From a checkpoint of a small transformer trained on Wikipedia: 10M parameters.
MLP neurons of a small language model. Each row is named by its layer, matrix (up: input weights; down: output weights) and neuron, and shows model dimensions 176-239. Each number is 128 + 24 x the weight over its row's rms, rounded and kept within 0 to 255.
After each neuron's rows, "fires on" lists the tokens most often at its 100 highest values on Wikipedia text that the model never trained on.

L2.up343 [101 111 114 121 123 124 101 169 137 153 142  84 130 119 134 144 115 165 103 117 156  91 163 104  99 137 155 117 150 137  91 142  90 183  76 103 161 156 160 122 115 163 122 120 127 106 140 111 101 155  69 128 133 164 121 112  95 149 146 160 118 121 117 175]
L2.down343 [ 73 109 117 143 126 109 109 147 175 151 130 154 114 129  89 134 103 139 126 130 111 116 121 131 181 142 129 121 135 127 141 160 121 102 139 131 148 147 129  90 109 119 117 145 152 133 110 110 119 111 115 114 138 157  94 103 101 132 114 146 132 150 140 169]
fires on: " |", "|", "P", " the", "N", "aily"

L7.up437 [ 80 106  71 110 124 154  96 156 117  89 132 149 146 122 127 126 129 180 131 201 145  94 125 132 139 162  91 146  75 114 143 126 125 140 176 149 108 129 133 150 155 162 127 128 158 112 135 158 141 155 117 148 110 173 107 112 126  95 103 119 154 149  96 121]
L7.down437 [159 153 123 112  99 121 115 124 107 107 108 112 126 110 121 115 174 153 118 127 134 143 160 151 171 124 149 141 164 131 130 159 137 122 195  86 105 138 145 128 105 154 133 117  89 138 134 129 121 106 118 110  69 140 144 132 137 115 136  69  93 104  91 132]
fires on: " a", " small", " Val", " short", " k"

L8.up302 [126 135 144 111 108 135 111 112 160 140  90 114 125 152 145 144 132 142 152 107 116 132 129  96 181 124 137 116 134 171 106 131  96 134 187  62 136 120 148 128 122 141 104 114 141 114 103 127 120 138  25 129 109 103 142  84 124 120 148 125 122 110 124 158]
L8.down302 [113 165 134 153 102 133 151  90 137 116 122 131 172 136 151 155 108 142 129 116 108 108 133 124 134 118 107 133 145  98 138 133 185 136 123 149 141 128 168 154 126 123 146 168  72 147 127 150 114 140 126 173 112 129  98 160 138 130 109 141 108  81 109 168]
fires on: "0", " |", "7", "4"

L8.up348 [ 95 125 122 128 117 121 126 162  98 167 156 118 122 120 121 153 147 137 124 149 181 148 101 155  99 128 123 139 128 110 110 153 140 138 159 150 120 103 120  62 137 107 152 141 190 140 157 111  97 128 161 132 110 131 150 100 133 153 105 140 126 140  98 122]
L8.down348 [113 130 149 110 173 133 174 138 120 154 105 129 120  74 113 142 156 138 133 113 142 107 126 135 138 148 142 115 137 145 149 141 107 137 134 124 119 145 124 122 127 128 111 158 131 125  92 140 150 102  95 140 143 120 149 138 127  81  99 127 191 136 141 130]
fires on: " V", " S", " known", " s", " include"

L2.up19 [147 137 142 147 137 135 135 157 164 161 114  86 152 117 157 110 147 156  86 146  90 118 147  86 150 135 146 134 143 143 117 160 142 133 126 119 108 125 129 114 117 139 155 128 155 115 111 141 105 119 142 118 119 134  94 122  96 148 175 113 109 154 125  84]
L2.down19 [121 123  84 155 127 105 169 120 109 109 110 121 136 116 169 164 121 147 134 127 147 124 179 149 121 153 162 161 126 143 113 130 143 138 114 111  74 149 145 107 122 141 163 105  89 132 116 125 121 132 140 114 144  98 114 114 130 125 138 151 150 151 150 104]
fires on: "h", " H", " L", " Al", " in", " Bh"

L2.up653 [126 174 184 102 115  92 108 122 133 106  88 158 100 128 103 138 133 126 147 107 121 128 182 139 111 141 130 190 147 125 136 147 131 110 114 122 134 148 137 136 146 118 118 120 158 108 155 133  91 137 130 147 128  82 108  92 121 155 165  80 134 107 120 124]
L2.down653 [126 144  98 142 138 104 103 165 130 119 162 138 164 141 148 134 140 121 145 133 104 167 147 137 139 109 130 146 132 115 164 149 131 103 126 123 134  69  58 131 128 150  59 144 123 104 146 159 197 166  82 109 137 132 121 119 144 130 151 120 129 137 122  93]
fires on: ",", " |\n", "2", "\n"

L7.up34 [150 103 141 132 132  60 136 154 175 129 147 131 116 122  90  90 138 126 122 117 107 122 139 192 150 140 135 114 131 104 156 139 111 114 129 132 182 155 170 116 141 159 139 109 150 112 167 116 136  76  99 112 140 155 134 139  54 116 112 179 110 103 138 160]
L7.down34 [133  79  74 120 110 154 101 159 120 128  87 108 118 165  82 126 116 123 134 124 178 144  95 137 139 142 100 118 141  97 143 160 132 153 122  86 136 116  89 155 112 128 130 151 131 189 107 160 107 132 106 124 131  81 177 121 122 103 133 113 152 171 173 130]
fires on: " b", "B", "-b", "b"

L7.up522 [105 113 140 130 146 149  99 137 147 174  93 102 164  94 153 182 137 119 121 133 147 127 111 160 131 125 122 143 164 153 100  84 121 125 123 112 125 111 122 132 143 101 129 119 108 110 135 162 145 120 147 116 167 199  98 142 129 127 157 153 172  79 126 127]
L7.down522 [114 116 152 121 145 158 131 136 121 162 109  99 122 127  98 129 134  96 104 153 170 120 125 161 127 144 144 146 114 121 129 134 123 104 123 172 128 131 137 123 114 160  96 177 138 138  92  90  86 151 152 111 136  98 130 112  96 103 108  95  99 137 134 122]
fires on: "0", " S", " |", " at"

L7.up273 [121 128 187 136 107 143 131 170 136 138 110 143 132 101 110 134 149 100 124 162 117 134 159 146  99 114 157 141 106 101 119 147 124 129 104 142 132 166 118 121 110 113 130 139 109  95 136 181 147 102  72 134 199 147 145 115 122 102 101 144 104 150 169 108]
L7.down273 [124 160 164 148 128 122 125 144  94 140  98 134 122 120 134 140 143  76 127 124  92 167 150 121 138 127 157 131 161 145 117 119 124 149 101 154  90 146 166 118 154 126 137 144 153  77 103 115 140 102 146 104 105 161 173 105  98 148 152 147 132 126 127 168]
fires on: " |\n", "%", "\n"

L2.up451 [144 107 120 146 146 136 158 153 124 160 107 157 140 164 135 123 113 154 115 104 132 161 155 132 126  97 159 129 118 148 113 116 146  71 140 110  82 161 125 154 131 134  98 141 141 136 150 130  94 104  98 106 100 106 133 162 135 148 132 106 115 138 168 119]
L2.down451 [111 146 144 135 126 123 144 108 159 167 125 165 101 112  95 142 127  92 132 168 186 125  94  99 101 129 136 154 167 138 142 154 112 173  71 148 167 122 106 125 135 124 112 140 166 157 126 154 159 143 114 111  62 116 165 118 128 151 123 161 149 132 119 181]
fires on: "act", "ise", "-", "it", "rial", "al"

L2.up130 [133 134 101 124 152  95 162  82 165 152 122 124 113 138 105 114 123 156 102 125  91 110 124  91 161 123 158 139 142 168  75  95 146  93  96 128 137 129  84 110 141 146 103 132 111 124 125 128 147 151 157  76 150 111 120 185 130 137 147  97 114 139 114 131]
L2.down130 [144 148  98 101 145 139 124 107 130  93 136 124  80 151 159 126 111 102 102 121 162 125 130 127 154 114 152 177 143 149 114 102  85 138 125 118 128 145 172  92 105 117 134 158 156 136 150 120  54 133 114 138  95 105 181  67 120 122 147 136 137 138 134 141]
fires on: "road", " seen", "way", "e", " district", "le"

L5.up805 [187 126 114 101 145  84 101 106 136 153 123 117  91 178 150 133 160 137 100 109 116 140 156 155 123 124  90 106  93 100 168 102 158 133  96 100 115 123 140 113  85 105 160  97 139 139 137 136 173 148 152 145 106 120 102 101 148 166 116 140 176  81  94 117]
L5.down805 [145 176 149 143 132 171 134  96 114  97 123 131 110 118 115 157 112 113 121 147 126 138 106 106  95 156 139 104 126 167 103 110 147 106 136 162 116 123 130 155 148 124 141 142 143 177 135 126 112 105 108 114 109 128 139 142 116 131 100 170 110 178  55 121]
fires on: " a", " d", " n", " sh"

L5.up174 [ 88 123 100 156 131 102 131 149 139 149 138 108 142 137 110 149 139 125 135 151 165 121 169  98 118 129 148 131 129 167 137 184 136 127  69  87 122 105 106  89 134 140 136 120 154 123  89 149 143  81 144 136 111 185 103 136 152 106 187 123 141 124 129 129]
L5.down174 [120 141 143 166 157  89 145 148 137  99 125  88 110 126 147 129 116 139 162 124 132 147 112 170  86 153 116 164  86 125 158 150 118 135 130 116 153 113 128 132  96 133 150 167 130 106 144 153  94 142  89 132 106  77 128 112 112 151 123 136 132 140 134 120]
fires on: "==", "S", "D", " |", " of"

L8.up769 [121 167 135  88 117 120 162 107 117 145 104 108 126 122  93 155 109 114 122 107 120 108 112  80 117 132 133 141  88 133 108 148 155  98 112 166 133 163 163 105 123 123 139 191 129 133  92 168 142  97 127 129 144 183  76 134  96  75 114 139 114 126 118 139]
L8.down769 [125 137 114 147 137 135 131 137 142 108  97  75 133 125 104 109  78 173 133  95 162 113 150 152 124 109 104 144 125 144 126 135 115 131 118 178 123 110 117 107 153 148 142  88 122 155 157 106 133 128 153 111 109 105 122 185 107 134  97 170 154 121 132 161]
fires on: " M", " m", "ak", "ok", "em"

L5.up682 [160 109  80 104 150 119 152 134 141 111 139 141 130 120 136 111 122 112 103 145 134 129 175 142 151 166 154 111 124 153 119 133 146 160 121  86 126 120 155 100 136 165 103 123 116 157 146  88  73 138 111 145 120 113 158 152 100 143  71 113 112 154 141 126]
L5.down682 [105 146 114 143 150 186  87 116 136  97 179 126 106 137 118 138 136 112 158 132  77 129 102 113 102 135 109 165 145  57  92  98 157 111 110 116 114 152 109 138 137 123 137 168 114 149 137 155 137 154 152 128 128  87 108 133  74  78 139 155 118 158 171 101]
fires on: "the", "ony", "com", ":", "le"

L2.up421 [109 134 138 153  90 108 140 167 116 115 157 110 151 115 109 132 139 110  81 107 157 152 127  94 175 112 173 138 170 126 149  68 188  96 137 144  79 122 164 190 131 118 136 102 102 146 117 131 111 136 141 120 115 119 132 157 151 138 143 124  69 112 126 162]
L2.down421 [151 132 122 110 137 118 120 109 158  97 137 138 112 127 125 134 164 122 139 153 115  98 116 123 120 112  91 107 127 131  96 143 148 126 102 170 101 145 129  82 163 139 104 123 129 166 171  85 108 124 113 117 121 138 142 121 125 116 157 133 141 106 135  80]
fires on: ",", "-"

L7.up808 [104 118 130 130  98 136 114 146  98 119 111 132 152 115 164  96 123 135 128 111 154 132 137 113 186 129 103 129 142 108  99 146 104  57 109 158 124 118 154  92 139 128 110 155 105 126 116 137 136  92 115 116 122 115 154 146 126 116 149 133  81 116 105 119]
L7.down808 [132 131 139 134 105 160 144 132 132 131 138 126 122 121 127 114 169 102 164 172 151 134  97 106 156 111 152 180 116 147 140 144  85 178 156 122 115 119 135 102 109 131 127 117 158 129 130  94 153 160 158 123 106 131 130 174 119 163  83 131 170 108 151 103]
fires on: " of", " in", ":", " o"

L5.up770 [110 105 136 122  52  90  84 139 202 113 113 136 122 136 149 115 145 120 116 126 141 141 127 109 146 124 162 125 169 116 154 144 122 137 152 132 154  65 145 116 148  89  90 138 156 154 111 125 117 156  80 126 143 135  96 102 131 133 130 114 127 170 113 142]
L5.down770 [140 139 117 133 115  78 129 127 100 156 127 119 151  96 122 122 123  85 120 128 124 152 115 144 117 133 111  69 193 125 126 120  85 125 141 129  96 161 143 135  99 128 116 144 107 131 151 133 162 130 101  91 147 148 124 130 137 168 140 129 114 117 180 144]
fires on: "r", "j", "l", "h", "8", "-"

L5.up284 [159 151 128  94 137 175  86 109 100 178 126 132 112  99 120 121 148 133 112 126  80 146 139 137 131 162  97 136  71 125 132 178 157 129 135 108  83 107 132 174 145 134  71 146 115 146  62 149 142 156 140 165 123 122 150 102  88 170 152 157 179 118 136  85]
L5.down284 [157 138 115 104 142 118  92 109 163 134 102 166  56 168 116 123 110 147 105 122  91 132 102 151  85 137  99 153 130 123 157 136 125 109 136 120 133 138 144 136 122 125 121 141 141 178 130 165 150 149 140 113 129 136  72 120 127 167 110 119 112 152 126 126]
fires on: " A", " H", " K", " to", "o", " a"

L8.up721 [154 139 131 107 116 111 152 134 188 127 109 127 141 159 133  62 191 128 105 124 127 126 113 100 146 146 112 130 138 139 121 118 140 138  79 120 126 136 137 121 125 129 140 106 171 132 115 168 137 148  93 118 108 128 177 125 145 104  91 143 124 154 110 196]
L8.down721 [160 107 130 132 105 115 104 145 107 130 120  86 111 133 179 131 134 129 156 154 153 139  66 112 128 145 118 181 106 181 185 105  88 126 112 170 117 122 125 154 138 136 120 118  93 139 149  78 155 118 119 142 173 123 119 130 154 118  99 106 162 164 127 137]
fires on: "N", "I", "vers", "|", "S", "."

L5.up872 [137 117 144 119 104 111 113 146 120 126 152 145 140 136 133 126 117 150 122 140 122 130 122 180 131 115 114 125 110 108 116  51 130 143 147 160 137 109 149 110 154 104 140 136 123 123 130 128 126 111 144 167 138 120 133  82 127 148  80 123 149 105 101 159]
L5.down872 [144 125 110 168 120 122 152 148 138 104 115 116 131 159 169 126 139 152 114 135 102 148 119 129 142 157 132 163 124 154  91 118 164 112 137 125 140 156 121  99 116 100 119 129 127 146 133 163 184 121 124  98 100 132  85 117 134 137  84  96 188 149  97 134]
fires on: ".\n\n", " for", " at", ".\"\n\n", "\".\n\n"

L2.up699 [136 122 150 172 129 118 124 151 157 126 140 144 141  80 116  89 134 138  91 107  98 106 161 121 102 177 118 115 118 154 115 124 161 142 144 146 117  86 142 105 103 152 130 122 153 160 125 139 141 137 135 144 101 109 135 153 129 151  80 113 157 148 146 174]
L2.down699 [166 130 156 164 129 136 138 143 124 136 165 101 145 180  84 153 119 128 170 119 124 161 104 142 122  78 138 110 124 124 123 125 124 124 125 141 121 131 135 165 150 115 120 134 116 174 134 159 126 127  73 102 113 120 147 136 122  97 124 125 150 116 116  77]
fires on: " and", ",", " Division", "),", " /"

L8.up467 [135 118 164  74 130 149 110 156 125 140 118 114 151 104 126 149 124 137 124 147 117 106 145 149 155 133 133 143 152 137  91 117 139  96 111 130 163  86 134 190 114  96 138 155 116  95 156 137 124 110  89 148 152 183 138 144  80 107 123 142 159  95 147 124]
L8.down467 [146 148 103 102 143 154 174 134 121 153  90 145  97  83 149 150  91 115  81 180 149 147 131 133 101 139 132 140 106  98 110 164 134 123 136  97 113 150 132 106 140 176  99 107 118 158 108 143 126 106 146 136 101 113 113 133 135 147 126 125 113 119 160 140]
fires on: " s", " S", "-", " ext", "0"

L2.up985 [147  98 140 111 100 154 114 152 112 129 122 134 132 102 128 137 133 115 160  65 156 171 122 130 130  94 182 158 118 144 145 128  93 157 134 159 142 107  92 118 113 120 113 108 126 158 114 119 161 155 118 111 118 125 150 135 108  86 133 180 109 128 138 132]
L2.down985 [106 113 154 127 149 154 110 112 103 133 107 157  82  88 139 141 148 120 121 123  93 170 159 141 170 147 137 161 104 149 137 104 114 138 105 140 133 122 129  82 120 158 111 154 136 124 146 131 135 115 120 115 143 152 112 162 143 142 128 120 144 106 133 124]
fires on: " made", "ut", ".\n", " top", ").\n"

L2.up386 [125 148 151 124 126 141  87 119 101 118 110 116 123 174  97 203 132 171 116  96 106 142 106 126 134 100 133 131 105 143 141 135 158 104 135  93  77 158 108  93 132 120 101 134 177 116 133 148 127  93  98 139 113 127 140 100 140 143 133 140 143 144  97  99]
L2.down386 [129 172 127 112 126 128 132 120 127 159 108 156 145 125 118 154 119 147 139 160 112  92 144 145 147 159 134 118 116 143 127 115 150 132 125 128 118 109 168  93  64 140 113 111 141 121 149 143 139 107  81 157  95 150 138 117 129 166 117 132 127 108 145  64]
fires on: " even", " time", "-", " while", " eventually", "ently"

L7.up792 [150 122  81 121 134 142 124 165 108 137 154 137 147  74 144 128 152 121 134 159  84 163 102 171 116  60 125 120 128 149 104 119 156 151 158 163  98 139 167 121 138 135 112 106  90 144 107 143 119 120 109 191 140 134 149 126 104 151 142 115 126 142 136 101]
L7.down792 [106 136 150 143 121 140 118  80 121 162 117 110 160 189 112 163  93 120 133 101 101 128 175 104 112 154 121 171 111 117 135 149 107  99  89  97 131  95 114 130 120 141 161 133 132 168 162 154 180 181 155  89 107 116 102 116 119 109 100 136 153 125 103 147]
fires on: "i", " to", " and", "a", "ra", " A"

L7.up262 [107 106 168 109 142 144  97 173  90 144 149 119 112 117 144  95 131 166 120 114 172 107 143  89 102 113 153 126 114  88 153 158 134  90 139 141  77 117 164 126 129 125 156  95 123  94 112 123 129 112 102 147 160 135 146 154  87 118 119 116 105 103 144 133]
L7.down262 [119 105  79 120 133  99 115  85 137 143  96 156 150 113 154 126 141 112  96 135  99 150 153 133 139  96 106 117 141 102 154 119 117 160 164  81 114 163 140 103 114 132  89 160 124 141 123 103 152 173 120 116 101 157 123  82 157 189 161 128 140 121 119  94]
fires on: " ", ".", " a", ":", " of"

L2.up883 [139 104 118 107 113 105 130 173 129 137 116 117 122 117 138 154 108 105 121 102 165 121 164 111 130 121 122  87 151 158 141  99 124  74 146 128 118 130 195 120 127  92 155 120 122 154 143 111 153 166 137 155 117 184 147 106 100 107 144 130 122 101 149 129]
L2.down883 [112 132  94 123 116 122  80 143  88  92 150 172 123 127  73 113 104 168 127 140 110 114 134 141 117 154 139 106 160 115 135 123 103 107 108 157 130 138 178 128 158 114 120  94 140 113 147 140 118 132 108 108 149 126 120  93 167 123 110 153 168  88 150 109]
fires on: ",", " been", " was", " be", " were"

L7.up805 [114 122 134 173 125 120 151 106 137  95 134 110 127 122 120 128 143 121 108  99 143 143 134 152 108 109  84 110 143  99 156 146 146  85 181 115 140 116 154 125 168 108 139 136 132 136 166 136 138 146 126 144 127 113  86 115 137 144 136 152 106 155 177 147]
L7.down805 [147 150 102 103 143 106 101 105  94 144 114 145 113  94 133 109 124 157 139 134  91 129 101 124 134 115 120 150 125 178 106 106 112 120 110 114 145 132  76 116 123 121 120 117 156 167 143 111 141 104 145 143 131 143 167 127 108 126 118 110 110 150 123 113]
fires on: " to", ";", " than", " would"

L7.up472 [141 138 150 125  99 103 141 128 145 146 174 127 119 103  99 126 152 122  97 132 126 159 114 128  91 128 149  88 195 108 118 158 115 120 117 113  72 160 148 156 126 113 143 150 132 109 131 116  99 141 122 104  75 181 108 141 113  95 141 138 101 121 106 181]
L7.down472 [132 159 113 113 129 158 123 116 126  99 126 123 102 133 129 102 107 120 112 162 143 144 150 134 129 128 131 100 173 156 134  98 122 133 124  99  91 138 151 153 121 131 157 112 130  89 142 148  92 184 148 107 125 160 125 142 164 128  89 126 126 149 133 167]
fires on: " un", "-", " st"

L8.up318 [109 113 120 135 121 120 149 119 172 129 179 147 126 122 129 122 100 115 117 153 171 142 112 104 111 122 131 133  86 138 134 131 131 114 156 144 180 112 121  56 110 141  87 105 126 123 101  82 160 112 178 127  99 156  89 138 143 126 175 119 151 118 164 103]
L8.down318 [ 90 119 169 166  92 140  92 121 133 131 136  80 153 132 119 108 118 108 147 118 140 184 110 108 163 138 145  79 118 124 128 107 184 136 127 129 119 178 101 130 165 165 109 119  91 151 165 135 140 144 112 120 144 121 109  91 118 107 120 140  99 194 155 149]
fires on: " in", " |", "ern", " of"

L7.up241 [ 98 110 160  97 145 144 130 151 105 120  99 168  96  64 113 128 167 108 158 113 106 138 126 123 149 104 123 110  97 115 146 170 126 136 120  92  87 162 156 132 142 146  94 126 134 143 141 108 138 160 140 141  88 142 195 142 134 141 112 127 102 131  94 138]
L7.down241 [114 146 127 110 101 129 141 129 130 131 137 118 149 111 120 134 114 149 109 139 129 170 164 150 105 135 119 130 137  80 129 130 138 159  87 139 147 171  95 145 114 136 162 151 120  95 132 145 143 154 141  93 130 123 109 140 106 169 113 113 126 136 118  63]
fires on: "1", "2", "3", "im", "ad"

L5.up89 [146 149 133 105  91 110 137 146 115  88 153 163 133 128 114 134 161 128 122 150 157 163 157 114 115 145 119 131 142 118  68 116 135 147 141 127  36  76 148 150 128 143 143  91 124  86 157 140  94 142 112  97 126 114 120 119 103 102 131 134  98  66 122 139]
L5.down89 [108 146 125 133 124 160 161 136 125 120 168 145 127 102 159  75 145 109 153 186 117 157 149 139 152 148  96 122 143 102 108 120 106 100  73 124 140 107 122 144  98 120 146 171 115 146 100 134 140 157 104 150  88 115 131 137 108 130 126 146 133  93  87 117]
fires on: " an", " the", " what", "-", " [", " that"

L8.up265 [129 112 104 101 123 126 138 171 158 133  89 104 139 184 114 102 137 113  99 120 164 141 128 121 132 113 148 113 137 172 143 154 108 138 145 115 157  88 142 167 101 139 120 116 164 139 121 141 115 145  82 113 128 116 148 121 157 120 123  93  93 153  81 105]
L8.down265 [155 143 122 170 125 118 154  82 125 138 114 151 144 101 154  95 149  97 152 121 103 123 122  80 109 137 145 147 111 119 157 105  94 150 193 118  54 100 116 129 127 115 125 132 105 118 118 127 165  95 141 117 155 154  97 169 128 151 131 132 160 101 118 149]
fires on: " a", " |", " A", " N", "0", " n"

L2.up572 [120  93  80  89 133 168 129 132 135 154 111 125 128 105 147 183 133 144 154  99 147  89 153 138 148 115 106 127 143 137 145 141 107 164 127 105 150 154 157 146 130  94 122 120  91 140 118  87 114 113  69 147 121 150 126 106 128 125 145 113 100 150 132 162]
L2.down572 [125 106 143 120 121 141 107  93 139 156 117 128 133 127 144 163 102  97 156  63 104 139 132 147 139 171 125 164  95 110 149 138 103 134 131 137 115 189 195 104  86  85 169  93 135 158 172 130  97 119 121 170 132 148 142 117  97 128 106 133 108 105 153 163]
fires on: " |", " ", ";"

L5.up15 [133 127 130 129 121 151 167 135 120 135 156 128 145 137 124  98 164 113 127 128 137  90  94  75 100 129 125 114 142 141 150 147 124 134  93 132 163 154 103 108 163 109 109 110 126 130 129 139 150  83 113 117  94 125 157 114 146 161 130 140 135 122  80 115]
L5.down15 [129 102 173  85  71 126 112 158 135 100 155 119 153 122 135 150 156 126 161 134  71 127 156 126 128 129 139 152 146 144 140  90 153 144  96 173 131 109  98 109 136 137 120 114 128 124 139  88 120 103  88 141 135 131 144 122 132 129 188 111 137 115 141 153]
fires on: ".", "n", "N", "B", "ast"

L8.up520 [ 78 107 162 140 105 155 133 125 119 169 132 178 135 104 137 127 137 105 107  70 155 128 122 123 161 130 144 124 141 121 146 138 107 142 135 122 111 173 151 100 114 104 110  99 109  98 169 133 166 117 102 122 107 123 116 113 166 127 155 126 140  96  48 142]
L8.down520 [ 90 134  94 145 133 129 106 139 100 111  96 133 159 136  83 110 136 159 141 110 105 102 134 160 159  98 144 140 140 130 112 114 138 170 116 131 121 137 144 138 115 136 102 150 145 132  99 107 129 131 146 136 130 140 115 117  81 128 160 150  88 115 122 106]
fires on: " g", " form", "3", "1", "2"

L8.up941 [131 144 131 142 136 100 112 152 141 140 159 144  95 168 126 131 122 159 179 120 152 127 108 105 101 134 154 188 133 138 137 152 129 131  81 126 167 124 161 102 165 158 122 128 136 146 126 107 140 129 113 175 161 123 100  99 124 132 118 144 108 120 160 136]
L8.down941 [160  90 110 134 127 140 162  60 126 128 143 135 170 126 128 101 119 160 153 106 108 103 185 125 200 162 138  96 118 159  84 158 141 125 155 126 101 121 140 104 110 113 115 116  74 101  93 120 114 116 144 113  82 150 127 108 127 134 149  77 113 117 133  76]
fires on: ")\n", "2", ")", " ", "\n", "1"

L7.up267 [143 143 150 121 156 152 134 155 157 117  98 143 140  69 134 120 114  90 117  79 113 146 123 113 115 166 122 113 101  99  97 167 162 141 111 107 170 128 101 164 111 137 136 149 152 136 125 131 115 115 122  82 147 140  93 138 155 129 149 119 139 141 119 121]
L7.down267 [160 148 128 131 149 167 141 141 102 160 114 122 160 150 121  67 108 153 132 122 130 211 141 113 157 126  78 163 125 120 123 150  99 137 131 110 136  73 207 166 126 150 149 110 138 120 149 156 119 101 107 151 125 127 114 144 132 144 108 147 134 115  88 105]
fires on: " a", " and", "-", ",", " the"

L5.up614 [105 146 132  97 125  98 153 128 126 134 119  89 147 131 115 146  90 144 152 114  90 152 122  96 124 117 126 145 128  99 100 122 174 114 129 127 101 115  88 143 148 154 114 162 110 148 157 142 141 113 152 113  83 153  97 136 134  53 104 144 104 134 110 101]
L5.down614 [131 123 141 112 132 134 143 151 102 143 119 141 117 122 129 113 149 127 155 160 129 148 110 160 106 137 118 149 127 120 125 187 140 164 141 163 121 140 168 140 155 144 121 159 126 177 119 142 105 151  95 107 103 155  80 119 130 119 120 124 124 122  82 100]
fires on: " M", "om", "m", " m", "end", "em"

L5.up521 [124 118 132 115 122 151 101 165 176 109 127 103 141 139 127 172 151 147 146 103 105  88 129  81 118 148 142  99 109 133 134 144 100 112 143 137  95 111 128 157 160 100 111 117 122 137  78 119 128 161 115 108 148 115 123 145 104 161 116  79 134 164 117 119]
L5.down521 [122 109 166 109 132 139  55 141 122 117 155 147 119 177 133 116 125 115 150 162 150 131 105 168 103 130 131 108 108 126 101 129 112 168 142 142 105 122 195 133 119 169 109 107 120 187 154 137 141 118 129 135 128 137 106 133 152 103 151 137 131 112 118 112]
fires on: "m", "r", "h", "ch", " north", "l"

L2.up74 [131 148 145 152 124  91 113 166 175 143 133 127 118 130 126 134 114 112 149 153 107 118 131 118 120 138 145 174 163 119 114 128 130  99  99 139 115 128 179 150 116 145 146 116  99 108 117 148 129 123 130 150 156 161 131 111 116 137 123 106  86 104 161 164]
L2.down74 [ 59 175 149 158 121 124  82 156 135 132 113 162 128 197  94 147 115 114 167 126 117 133 139 138  95 114 167 153 143 127 139 137 124 102  97 151 125 101 128 125 123 145 129 151 163  92 152  97 127 136 133 102 138 136 123  97 127 159  81 174 155 124 145 163]
fires on: ")\n", "\n", "\n\n"

L2.up91 [145  88 128 131  99 148 117 137 115 156 115 102 155 131 157 132 163 165 159 115 113 130 116 133 116 117 137 101 145 114 114 139 150 159 167 159 124 110 143 159 137 164 101 122 126 128 115 162 147 139 178 135 141 111 146 167 130 140 146 146 118  97  89 105]
L2.down91 [ 85 148 133 130  97 166  84 159  91 126 142 121 155 111 185 192 129 104 122 115 142 151 110 157 117 148 103 116 106 105 132 118 166 100 163 117 116 105 127 116  86 120 129 148 120  95 119 109 138 146 154 101 196  68 144 100 147 132 119 141 120 140  84 101]
fires on: "l", "tt", " le", " count", " Species"

L8.up109 [130 103 126  83 131 130 111 105 210 152  75 140 113 134 107 105  95 126 147 130 131  92 142 146 110  72 109  96  92 116 138 187 114 127 117 107 123 195 135 128 114  79  89 143 128 149 167  93 127 100 147 124 127 156 150 176 106 109 121 112 135 159 137 181]
L8.down109 [133 130 156  84 110 152 111  85 142 125 127  86  91 136  84 102 147 143 142 108  91 112  95 163 145 155 141  78  72 115 145 159  70 157 157  33 144 108 129  99 135  90 157 150 116 146 137 144 164 163 143 119 119  91 129 171  99 145 201 152 143 106  93 111]
fires on: ",", "4", "3", "2", "b"

L2.up986 [141 179 105 200 135  94  95 134 153 106 113 165  89 119 128  78 118 132 129 140 115 131 131 131 114 164 160 180 135 118  92 167 197 134 149 120 152  90 101 144 105 122 115 139 121 120 134 152 114 157 108 116 157  81 125 166 143 143 142  95 134 125 130 121]
L2.down986 [148 171  94 121 109 140 141 142 174 151 123 113 121 158 122 171 134 195 139 157 135 134 126 145 138 127 132 154  94 115 134 140  95 102 132 124 129 138 115 142 156  82 156 112 129 116 126 117 141 107 100 134 153 165 138 124 117 120 171 108 130 110 112  65]
fires on: ",", " and", "\n"